{
  "norm_eps": 1e-05,
  "positions": "learned+rope",
  "bias": "none",
  "parallel_block": false,
  "init_std_down": 0.0,
  "warmup_steps": 200,
  "decay_fraction": 0.771,
  "decay_shape": "linear",
  "seq_len": 1024,
  "doc_mask": true,
  "steps": 6048
}
MLP neurons of a small language model. Each row is named by its layer, matrix (gate and up: input weights) and neuron, and shows model dimensions 0-127. Each number is 128 + 32 x the weight over its row's rms, rounded and kept within 0 to 255. Numbers have three digits each. A neuron's up and down rows have the sign that makes its largest values positive.
A block is one neuron, or neurons of one layer that tend to fire together. Before each block is what it responds to, as a language model described it from the Wikipedia text at the highest values.

Description: Modal and negation auxiliaries. Function words right after a subject or auxiliary and before a main verb, such as would not, had not, to, will, already; also odd mid-word pieces like j-oy and w-ow.
L2.gate284:144101142147146135140155141131123104149183220033074170169179176125172076136073145141126164158155129156115139101163131124151088173062115129144129132108201157162100161142114141148174154190080168134162127126127077099137074114150153102141103216079113101112104077152148172103151130113103128053089149090093128129154136136135124117137137145103129134131161077104137101163161171078102131167147
L2.up284:174131135168109149143109077125113155134196121127116116098142091084137115143112179123162125102166122183205130021101093152107118095164134132114140092144128112146107078179167110198127145100055162095179108152129130117171091157144158154124111146158169084072187131114143138143123116093075148155136108133068161161164146172116152180169097140125198121112113091127099087128130110094075123187088

Description: Clause-opening subordinators. Words that open a new clause or noun phrase, mostly conditional and temporal conjunctions like if, when, while, plus determiners like those, such, that.
L2.gate1782:082131114137161092132144122108139138163138112198134170104116205091152130185129188207116168118108160182049155108123099114050132134109140086127192120118115164127141099128100174104137086119096146154161146124087152103134138187121202163106189073098113155096148128126112134153142177206078129160116090143136118154139131164139122107150122114160169089140089167173125092092152095156108092106160
L2.up1782:127136092162158153158099098192144146129069091077049166144128138124093156116115106094128125206142150120189197095133114162157195152135115188105070136059170131129072166117162127143120162093146101103147155096195116163114099117111185122162089169075091140124144096087088160109113088142102138094115148123120157147127143081156080151148115117195089111149145088170081089165092173069134101136145

Description: Team and group name endings. Final token completing a sports team name or plural group noun, e.g. Bul-lets, Norwich City, Carlisle United, Democrats, soldiers, organis-ers.
L3.gate114:188125130109183073143199096122093204139135140129136184171163108132125117093174166124092215185096090097128151137098121107130167158167155107101080146155135150145064065084156114157117135160136091122120107078113135099084118141096112180093083108022083126141137173089119074129114123097196130110118138179138098078140128109100116068128127084149093126120132083145143120145174135123166152117136
L3.up114:179123108108130157152115103153129177127108079123100146136081113113118123167132112157147094151139120124106150098120096083152121163101055123126180098154141075087143113172185088107184171112174152149142120151167157098157125130100123188167114125145057126118186130172117123118072109139111098086156122156173127168131152133180168088072145096150114067113143102127173089197090180045108102148126
L3.gate1177:141144147135188127109121089094132200150099175132119180126082132105150131105177170138164163150115083128157147131082156163121108112160125158140108143119077120137084139125108088154124159175099131146104140138130118069108125126147145178147128164127110163053158141087180117119083103082100142113146180150125177132186164101140179139149123083146099111116114062147164065124109194142135109133159
L3.up1177:187086147161123130082173071138081140112094183133151141129137136122114158077158162129128172134128107116196116118150141123065159118159149138131210134080074102127139168162143160143075168138109100165102112141126133144082177136102135132134160173087137122111101133096143133139087081117100068141125137130095126143134124131156176104067154185130123111130148088130139119167162137096104188127139
L3.gate1618:120126103170098119094149133123136125111122116119189082108114144152115102198089155054156133153090109156116108092088119112135125092200107144168126148147181083127117149120138110127089118127146113109101150152182168134138140109113054120111100085103098156115091100157092136182153107116156104117112160105154166146185142103106146112120176109151090131089130131108178106121067173157133113122152
L3.up1618:093129117181170094083129170177106101133145109171139158166096101107142114083135099124106119137186095164099072078119166064126099084146139100136139134119117092120129145102092152131074154073108171078161101210079122085055112067162131119192105080159137081162120139130116142147136153067101100142169130119128127122140124105130137128159153144136141096097144180121134157131173107065099151115095
L3.gate1777:141030151127134128194162140163144205124138136103148124141151116177077080172132123144128155197178154170099133096147196071169111162171118087156127128100126120107115145106108097106117111108071102174144101116164109141066178162179138175093146097144143136139123097157106110137177132121111112153163137155055138137089197111134125174164117124118145209126140138170133150103081171109121151174125
L3.up1777:125135151192132120153172124108164173158090129106129138143129133115113138177133072137112166177234148131101144077120110119128134140157134154100120135143221110139134093146096093077091101163151105081092132134113131057089153167123191151127154095109138102112199153121142151120147137145120078117130158157132104109120176137217107141156101152129122119150079136190167132134084161098131161154147

Description: Anaphoric demonstrative determiners. Demonstratives and determiners pointing back to something just mentioned, mostly that, this, such, same before a noun, e.g. at that time, That year, the same year.
L3.gate312:145101119170098103124156069119105050095129151191149205167142126045145137173141146134094087099135122159125073156141116204108124124090152135106130154165154151119102125165148082111105181153149098145139080137100114165205116122144135051124083114141134175148102112093078145082083154119157118163052127170117076115105099154105184102214165101136107145159155128106144159105193124103142151136116
L3.up312:176133153096158112053098116111121165113080178123128187098157149117059138111120169145135139060102064107100173122093112174171101147099109096172165098150142178141168082155085102129120136165146135100106115159085109046168093106150122081042173153185140137123141192098117128091131151132198112108143116150156185110110130131143128136132157142140128168118127142109130168091114109080161111134152
L3.gate830:158162119153108108106109099161183119102137128104193097098146106206083118119038123173156138083085141117149139128100118098160090088106101139116148169149081190136168116139122103130173135107106118131115129065131087095105147158169130101061134119153119096155139140114145119160134124131132092078092119123153146138064155109150131102064146179093102095091131093082125135139160122100148149112114
L3.up830:115171126137135103160141104165072089094146120125119127102204117175109105119109137154128168133115187139123121168084091152054093096114096233171097133110136157086112160107087111081106088144182028103132112107139135106103130143152060077148155151025118083089117120131100145097157148064110149153091114107152085107126137108156174127142096132151088115102119170119108173136195090075096140111052
L3.gate1046:191148083079151123147148116110109092112147104184149151134148190120130170156125140090142087098171111139184112103141082131161145113112143163116174065100191092134174130125115142089116131134100141161115082104147130156119139075186116095094098118137133059137169114112115149149186116077090098128083118095096104136131184109136171159090133085125136109101128155150134125093186175174131135166118
L3.up1046:139160113131159152111113125146102104133125065158197116131081118119114122124148071111127116100117170138121184139142094137149125122148136121098180138105089137142114110083128171152087189144126101130126145148091093118116130133121156081144125093128166139121108135148151102147153169092124100099119118145115122113151168211130128142158168166135114119099143131177079164112120109142100199142073
L3.gate1360:106118131158081164092150073189146096093122155127188132142111180184104142131152137147113089118142126184188111123121104136146056161188207142132142098123086132111154122116146128124108155159161149090081152147149079125142152107200081145083128116119120134101173196162085140111141113082151080096130132107125099109154164121099135132200136185100155122099182163110116137081125107144113122078177
L3.up1360:107175130117125078154096129178059166077144128145116178133126091089067081102151122132177070166148096184149156187129117135164123147146138100143155110130134126154131161156087168144155078109134103123083123124198176165133156091170163116104085103104068125177106131120148071073120119049154074155074162129143144148092149109119070100077145114106150130073108106121131160151166149199118096145098

Description: Clause-linking function words. Words that open a dependent clause or phrase mid-sentence, above all "that" as determiner or conjunction (that period, so that), plus where, when, if.
L4.gate39:096130103141105093123178169138147180135113151104137189116168169165145133118121119197114120090125154123156122090180118124155112185073123165143146119078110166157101142136079128096175118115146125106105160119074105093136120134147159149147090129150164119181146100112159141115132136139139073150176204144156127142069117138159089097112095102097188086162201094144120064094139135112197112126154
L4.up39:098135124058081154105180128178156124150152132114174130211081085113086100109123091133158116139155038116120104101178093164134098131101170143143206117083067096105139167197094162138112095145118099120150088149007138120147168087085152150175129140124121132122092148115151134164127141151175072154152149129117194119131140079115117138111124138103102135066137118210167092199086105149127109105115
L4.gate183:108089089113180152155138112191144134126123144146065114109115179082153142088167185121138166107137105130161089148129112099121132105168117068114133139200147137111075119153149113122129088174156150148161125090127136161083128108138070115133114151032163140138106115136102211109130128075112184101132083142148082143135096126163128104146105194148162152159127085088115165147138142120129109180145
L4.up183:128065170080178170125165089107127103172176117087116117109141055083155069098136169148140152084133123064161219137158137121123132125037142079122100098105118072131119115097179121114141114115094115145143103101145153162115100117131063106114127136100175170128131123167095107108145097108163110099076123120209118139182111063158085099141118161156111116102187164124107091082112122104145093147121
L4.gate404:146094117110086121161083055143120099158186101122161094086089172114106151133078147142097132144160108104157124140170129145110094156191138054126139111126102157116110185133119108117140172160151183135031148113120119126138128148123194128101100103080108095130130037145148173091097151092148127055122150124131111136081174129160148115150180188136138129079121173137137151098120093099160076139107
L4.up404:108128098155132071138113122177159129170134116138124066156056145110102114094120116109086113158093113100170111099089142176139110195188126107134137090176119084132107088184102172121085154112133123143144160114095130057107120126129188168106107095160080117053122107155149140157092077109060126116086095154140108165120125138140132161132163136133080139139138155127156120175120148134149095156113
L4.gate422:121094143134139128074083084165134123150143086168092115077112108123110173169131168163112160101161099145153149071066100144131173074114168105119078155175108137125120106132155135162131133115143102121244165151206162151153128146118144118138149091094153157162139168114143151096132136049142140150108067100142175086130148104131127156138128132111085159111165094152134098108132099186149157145104
L4.up422:153094153107145101149123100095178159182134182108142075116165091121110179120184122118142095123132075164119157068160116146130092157103085135084074122175137136136150191098080106136163131123169179147066159123141137107128165038172129086101116097144120131118126176130176096118119119166124135132085141147074170115093174084034086143105175152145128092137121141125144124081145143103143081186118
L4.gate469:145071151116100138110209145131125141159090117077120122165137102142130180101154151157114111094120110127151121108144156097091168133166132166186118139131084101107147131149166105175153145108122161105144139169201104162192122135177072125129124121099092076035101184107156062098123137106060084110144097129104130158088106130121130106111112182155127134111056067108122109115140121111136132170128
L4.up469:148133117099094138106093133115136148133097139111146131085178087099173126103141171139065104078132127149125141085087081097160167132094165144182167165138120091129178128145100116186147081126080105081163150100071101063143147105142118136152147147149130148122097146129133117132163117136113121189099104175110144099118115122123126086092102116144129110087155174122179137124073139110142171156115
L4.gate610:110162185093145090137149160219169089175130155128081133109178178122129138094150112152136074147142144128061166126115048119120146084156158116070194030148133089165144157142102076111141091111142142117142043097180138153145057166131095089144179100142134119105094177083122161121098142096117127111113155078148118101104111122138148117114157112157193117163159153120071112093073014166113159143111
L4.up610:121174132101125090145116107112193178117152137114113111137078174148114114109105145133210140083148108125195134137201095085057096067151058126132147120115126124080125175088079110133120101135129138134158137129076113123157148140172170059160079114139199072088089092102116124155131133162118162101174143121105152189116123124118119075070100120112146147102078140089126161116167092106142158077094
L4.gate809:072110157093136103207155127143063111107155082060138099000073096154181096110138086075101189102192105098117105063132048120115086075166148163111140142109165126083099104136154097154149131155158117181056093093161113065134082137109152169157148160097138142091136043092158123120190181166224173104131152099089112131158110115130111149101095084111156074113062096118120138181100090160140115148117
L4.up809:110126146163181168188120138099149089087148112098083114142093133096176132144119168173069109106164192067119145152115153130080171131083100146124073147081102182110114154184134140163108085071155165107176157090089085096147119097135137179119184113138135082114109136117147142120149158119126133097142102055064111106063128183116191136148104142122161108157102081132111138206120149155156159153156
L4.gate955:130132125190163140139109092172123067168159138156145160117136194157117186110159119154115168132150117146089123055113124123147109160106139097110130095105195153161131106133141106174115151152111124119130137153099107086089027092148101081200175151095108117125182145086144119093110148075159113104185157096114111170113113135105095178119136087072135149124143101168136158146120144134141101120157
L4.up955:164141118177141111138107077199145161108078171120130138082168147103080201051131148183104088135173107092097126099134101104113152091147093107133102106156177114122125182134119156110169155095115120181127122153118114150102110122113186130213222113148119087106165121130144127106158165136128135206117117135117129169078114155080108209094091185113145191119149160164150117159095124146150107167160
L4.gate991:117193118116178108177127170111123154142108064159082184128141158103177114157161160129096146166126153144163117157108167123210152156115109106127235126060092128115128141137106148135103117141153125182122144140125172119152113090191123076118126084147229228116069091124177139146126124154176127097102110162101112165145088161072122088193101153119154139176118135125123090088112119124082199140111
L4.up991:084134117073112167114108103103126120147072128126108147117104099107110074127105094145115133093122208132215119153147082131095105168204161069122119115181116106133101135230116156072059097114083099106102045177151103113155083165144116177122123114123132162099115132211114113128144170102094137133130126098143123073100117177123093121077080161144129172091116103151088070099145159195155187124166
L4.gate994:148102133081126095132115091078118210101117138152101166095144147141108164130161114135150125098189112151084162051115107160113114119084097124129150147121168121135115162142123160099085127095142123146118116137070077163130177141120115191128159163193162203140167117182107092122090129129120083150031057182178172157163174169124121119149151108100162134110132147080073130144140115116166082153197
L4.up994:079137112112138161106166160129110171102097101147167151110132113164086086073215078065128131196165139102116146131163133152041148124165110120138129112131130123120107118112109153177111139157171107194103105110122169156124119109144181077103131126170155126111137177138110139160175144127159125157174155109154136054141154119119143119159109174108163133081096126178147125071230083151115105150092
L4.gate1043:050152062099086113098107160172140142171110177151107141120117144137127118101141120143209153124156107100159062156105151112102148165084151160113195081123081154151110104095113177217184152173103158133109220084164136133168096174067157147083103101110144174146099062108108127076112079115166068037174146144113076096161140135163124148057132137132157140112087151106127114209122092144144119143158
L4.up1043:098115102115110120095089132146154143177178140116089151153096154138119083154114103118119160109134091149148124122199155188122135159091164119143186092157146151145133090153142182144119095116086163103150092127108116108180169143192114107103136133097142116167106103103178119053161093106116116081118197113195117179115125137096109139131159177138082147096118205137180087169115125178099157152136
L4.gate1164:128097157108064144139127156205149175136147086183150152100104201106093115185092123154151105159141185122112082096124174091165091074138150147119121151102178081157107158099081178159059177129165144103111140107078152097103082168155139109122171075133105116127180154117158143175138155166105098099153155095137126122117081093175052090097173094158158139161142112121064139138103117122144143123132
L4.up1164:142137089121168133152096093214157109107121139106181109144143145070131133158096168130024085149079189141103067144141103061122084124101133132115137173156201118148120122078101167132136114136133146108123146143093151100074118152171118100131198157134158098132115145095147145117094082108132078139134149156102167142075126162105120176081196160145130168139127151146188135197156157142181148112160
L4.gate1308:132155132112084154123093158121113159071135089120175165103159096084120105165124144142143099162124121129142176133156124114088223112119117141086148182087176112121058082177162142131167080118113164134138132074158058108139119177153153211132108169132137160168128117149122140103106139113093119128080058067136097157111116114106089171136089126176055040168124141110102118160090103209181095100145
L4.up1308:118102138122147111084122161123070179136147116183170129109169135154163099039073182165101142141109117108082185115141123102120144103076045181107140110100151054117083115165126085101155060112129101129138181136082137123110125130127137124153112162156141148184104067116144135110090155049103124104126047175155156142073146087111092107117167140103172086107119161139182083041120148108122122162135
L4.gate1327:151156086104132134114140083082121162078159128118159162174155125139121175115097119122131100142128139180104141121109105095120142110190091128162141115110159108120116091161145133149061154113183098083161147119176097075171072067165119069114164176134110153176130095105136162130105106106143125109102100097089185111042139157152193121140120161155091165121153187120096096151155138099146110168180
L4.up1327:122131110117138152123143092104169128089116088082161140130138133163043118141085084173143107141128197089141128138099131107176072117186138147129137100173111092134132145065165132117146146168108082150168110129159101082148149141184195119152101187191116122130107084069171138153081173162172070094099134153055083126099182143157210158112150114157109136149131163119128081134135128138127145075110
L4.gate1750:102125087075196089160176121144185056209085091127149087139125126073111148092087175193085124133112163135124134123141094106108139099129145150114184104146140121132133141139097090215135162078074134137144144070175130075064090155159111101168141112132165163101146117092169101117127226133142104131191159103170090151163151110117140142057083147111159143138127115153147099130111104117162115124162
L4.up1750:154086159118115106129216156196136067130094200121129149103071038127081075113142155139107095093119132112173185169128131074182135137087141172159178119141117123057108090181129149143115066115144146088107118077117152056116111140141147108144219145152103083102157105080150104102166105123132081110126119123172133140082159124099177124201132172157157102122086036138144094137159161152115151177117
L4.gate2033:142107132144126078183073105136184127144071093174195107142113145061086100112106168109116110148105161143122102134094118148121143117166114127101148191109122131105094154201097148145105087133157134160104146102144089169132095153111177112098097153150068111161142170131206085101075181183107146100090083110136151080106130171113161119160125168146101129096149107092154128168124116140179158138100
L4.up2033:111155126137136161146095097112133106142149071145128091181114100105134129141087133122126175074167109103100056126105072132132094074097125129113174148133127130088192116118170135202118112129119105120127065124186110076084107126167170101124142115149137113127166147079162178153117141119173109145080128124104167140123164087160092103079126098199098155090129144156104117111110100165111156121149

Description: Institution name endings. Final token of names of organizations, courts, newspapers and agencies, e.g. Supreme Court, Washington Post, FCC, Census Bureau; sometimes "to".
L4.gate108:159090141185185132047169081070128110192140136124111142152154150097110173125077092152122123115082119147142161149170096139065135102121065146106153140116135125137120131087110126101134133128059109111051129092126104162172118180164119052103188116119129090195134170099157130087152158100113125089145069095139115138140126129168086078113171101157132094192145192083109111122187168161152114136133
L4.up108:164144091128203113095113122097115141137113133143135103125200119080092201168078117082146108139176083144086134109121149128138166162152088106109122155062094192124139185105093092190100126149078177097065147114144116116121069160133123081168168131105141145116068175143113142106134111138142196095125110168112165093116174117183129102140141168138140145072086120056127190142174134153153078137130
L4.gate252:092172089108147096121118169115160135153099065146148112150087134114141113162145086101098117136169084118138133052112151118116055111168121092171140076158141101094120131082114087178137128146152106201104130164056117149151110147088089127203112106160105124130111138114105128105128094125167176061155149095168149134115131141125106161129083077148081107092099125169134099110114128101135079100095
L4.up252:124091104171108145059102068085089130179120146078158138188175190118144132055114155071125114127198208105130120104144219109061144125127103173190151133134169148146127078099174153143099147058084136162139123167124119125079142219144134115174131074165152141098157117157164168110096125103127169150105150146103138104143164131148186149146142082099070147174165084110096075166130118112140169141107
L4.gate319:149164157186137161127113152183141086134077097141117106072209152143107152094157156144095138205152092096198143144155140148119141165172056089075137105135142116106154162133205121108177171097136106173156143162080151135141135072177127196085176137053178166141117129131106128161103161068132122120114110144150117125076135182114147137098133116156100098134118101124104113106089138147069138110079
L4.up319:140095166122167185107128130108094180137203125189148159082155152157091159185124126128138117132132088112093095155097177117140134163067117106103139101105098169188155127099121126086111109138154088178096140137133120076157167130093112136110162106025180099123199105107108160145110168107099127100137117128138134143144160153079102143102114125113097088102123116143095138135126091118147142127122
L4.gate427:122130160098123110069163097103140128149138081115128115155105080207134092140145168155141146158160078200132107109084147093176137128067097123154145109132147143164148165084146096094133133169062210105098090067170092091158116115101118135146142121149092120118194121184094147096118145112082159160101149114161073153101065116105132073168106060181118110088091114146103143128086122075161131138127
L4.up427:165165142078108126088139083148144095109101074088139167112132056191171119164171110138103180165121078158123146150072154097137150125075157075113128124129177159106151117087137140052110135149056136116117137142144091109166099083088131193133147153125113170091154105174091103098121093130119145147112148145165069144089055114076173151131139105132111177082082144150129177120092093108154104114109
L4.gate472:178134104093137107101144140187127112178127138191130135122151137132137132114048134140131134174164070205125116104100101119170092146106094087113185158091144132122182123190169136105130107140048178168106143124182204134113143100086098127079185086161104113185147162096088196178087123182133117145212209115152131067072154116171107041127122119111178123112094134129107104099142193142109100157160
L4.up472:168056108148095108121138072121161116103075074105151184092110099105112047123122077169141102166129138108164100163107069112114108156127116092202148097090179129177205094146186143113115116175146118120136089131140214081106084134154099084128162162100114126145133104130119172174102122109164095091145152173151157058059182101144121128131166106132152129104146131083107176128118116123048130128165
L4.gate1051:170142155128138139114076117102109068121124130193089149165111178157150141096165098117139120179139141167110196145112095131111165131157105145108143116122143092104141155144083119140183193106106132105149148057135138169140157136147075170118144202138099149164191126112067155118152081123135135118079113133125151083100174155125124107122136141177091068152155117142121134142119165112137170166127
L4.up1051:141094056226168131113119065159120182014070126136128157138117155161178112154092083093132167194116138137099097117137071107155112120186121129086143093103115108075113103112173116184199093127094132114076131184106136140112184096127096133178155139187130117164080119163174157134017164127122091191128172122094163107158086058120118173132143103064181103151097135111098142139077129130108122166159
L4.gate1170:155153130177142141116117137105164112106100134091128145173100135127128162145074127105082155199183168120093122101092109101165088159070140132132097115147110082125140127087090151159161085130100121113130121084119155106077165187186097157175151110188157135143162136148101139154118099089114163066154156151075136136072098117136154124138127149140124064081166021127119114164119212148104101097163
L4.up1170:128130133139094123105108135150101171119174050157089151134082079174142096174105102120119122170128147098113173107179156096065062187123165081074131160095086110098154154096133078098098135166162143205158092142100108132192108092102076146122107091109104121126182160055180114119124101088140131144096143149142052057116102168108136146067213064127160116062178145075169116143114096116159093084184
L4.gate1270:116138084126170148066167118119157072203138135090129141110175129109169167135110130133167168166169118151130121163160165080153135170107190096072096138160152128144127130130144154139052018134211099118140093097154179106134112103139148137139162145143161107163086082161111119124130104191119126124098136129190089143177144134138138091150124084176115156120095116132121124113142125169100130139126
L4.up1270:145150105166161098170166155182106075186102140085168163083087069110108109167119135090085185145164111089053098112072158154101152096087103091105179148171148152113126176090208131105116097155085134175066177158159118060118148112167130151131185113094179100098087145175133104099148146122083111143136220144141162147159045092102084070224171145075126137073141122117035089095176152059121110084179
L4.gate1323:092102054124093090172137077107176141110090123145087134119133173122087148137094154157098153131119093167098136128146133103112126119103130124084123088110114170100095100139105138138169162163079148174086107109195168085128125102160114120164210189148147131128116100098129145113189148083128120055167114148164154198116124103161132167108138106132102119138064117109112138124176077151105166173120
L4.up1323:206122102166152121084169168120108046160135091124169129119119100075205117082135073176153132088121100165170133154156091147163136113120142211154140139107161154102095116114121135118079125136116119118116162086101135146186155117097126100147085130132093111171150098093150136080109141152115132086093145135117084143144158101135120127131124104158082093117087080150179101131171151177121174129128
L4.gate1478:113089167108095086112133087131079159102130184119107111131122166076109091087077126074083184131130105099134162133166187138118136096153091118135136112144154125103158144129105146147137141141041111099095121078199083184138081150102123142089120165098156107105130097130128152116132118133118117054214092139126120102142130145168103138138183156121090133135067114161080161088140046144109141132087
L4.up1478:160169141096146114109116158152163094079067091129117084132134087109129119142167086110159087070107155134079126107056169125089172120119172179134169135136127124136177152150146160162118111057106090131080144191203107091142191122080148155150093118116157119101115137154146150072157143111108110157116153136100074133132133118124115064077131143076091166153122079097173121096125119152118094079152
L4.gate1633:131120118093134137058076076146198170109097128131152152108179130182158085129146157095100127126150147145145121127147110114131106172141075157153100184083134098112146118088177171113148131100126148116144094109163099096216127113161089118171094120142166093141185151119077170136139175107165136105111172116128135146110130150068133095059144076174127081127141145099128122106119094153118116096134
L4.up1633:157154109045190124090106134146160127139085145094163144103166136218193096120178135149095125068164155159098123143192114149127108152150120120153148135090149151146129134126120130113159133137147136145135127085141136097161125082072148153147096130103162089178098143109115123107151150169137207125115155112136075127096103153064144133167134129184150105113137097112148132117108119162092122083124
L4.gate1836:172107145102141095150171124159123088095055123161122167135091122102176108172053126156108138167146154133131160124094138118114081125135133120109142094070075096127118137144202090122140155158113155152135118079159169101150137160047060115149136161096128136126096116147143105144083127110097118088142186147151129107078133182087127101116182095150146125178106103114127082146141145138085168095149
L4.up1836:146106099200130137111123076167116160161114108165153169143134206116170153094142101085118181199137119108105150141150156077177079104111139211119153133175096087102072095124114121115136116117132135130160095108173152091156108195096145166107132151056086122143143153097131092102144084192114155097171115184148105134079145125149117111134142149168164130120165146010127102148104174128128123109176
L4.gate1884:170126176107159081131070108106125193157110117122125151150141156148211110134117110162132209142138077102112078039084123143141126123130126103085183093114103209123095136150127111112094105134097081132090112142131131062134135179128096099176130164107066085192136077173105158133062146146118146133133178196102130150106148120129144155114112127160074119134070122066099103122110101072131088158116
L4.up1884:085065100120116071139147105129104171165141080128175128151091076140163126080119150154107130143158144113138154137173057091096166199106166082109074169144136125113126128107213092166152164130136139145107151161116154052153111154068154137100124143109087121070131086158087120187143145118174133123136135137104075128058185103116184110192136119212138119057099105163121108153141190151124117110139
L4.gate1956:185158108114168129099122131144156174141150080134092099127093090164196139115100070092126077175173104183162153210136104149090112091100098182114138115096156153076114129099161132122131139133058111159151093124134064054184045145102157099152126121130122141109105117163122131088153198150112135099109126181085166153076127084120140144171118168122180197087141063139094193118128160179126082197116
L4.up1956:177142072119177166111141151144080161099134109157162087144109126050158141151151141154129135074142098100163079171106078133112113170139072147161145109144054162065101114058110161054077104163054141142156119155109150098158129113111131113139048109162185131104130074130064162096148114167102192078099145174120134133103150125137154109132136100184137134165098128081110180087159130113130056106112
L4.gate1986:131098078096126125081164193151140183113099088144102153076089107109136107187116139188091128126179116158109135095081110105122190133121031162093139180072110111112109088145161047132083177112082138148133081102162147154116087143100181139136134138141126153137110138162142185102175156098149082151133051145212120155134165114162121200103146083176083123165134163164100105128121165096169126171076
L4.up1986:141119189124131070118187166095106075159109168136070137139191107156159189107066150106132054077140130101159099132192201061167068173124127096140147113192180130129179150144157153147173161145124184084101143107185108060130101153071152162090161111112096159147121168084129141144111179080145110095188106153078139144181079147103088148124122140087120079096074096173125042114152129142105074068191
L4.gate2019:100149132096124088091128097158190084145078176184098114126120140108113097154129165133084118136148122166121110092096144162137105089117131106080141141137021062109158084155132094152114106152148119113156196123198148137117153184111094128083156144085114151145163150146083081138096116151168173109120147179171100104122138156134106151150142111166152101158194136113145073145148134110110096128131
L4.up2019:164145113170110092090084127126120086117068119148150174121140103101151160136061096113114134167162054185157123119102134116107134084132166104129150143168117109112116110109122134133157099172112095169159125114182113126155148193097119186128169162145135103128161063137072105219142153133169121086167098127145090152148104096113127115137146080097130118089158110125123159133096159186096092107151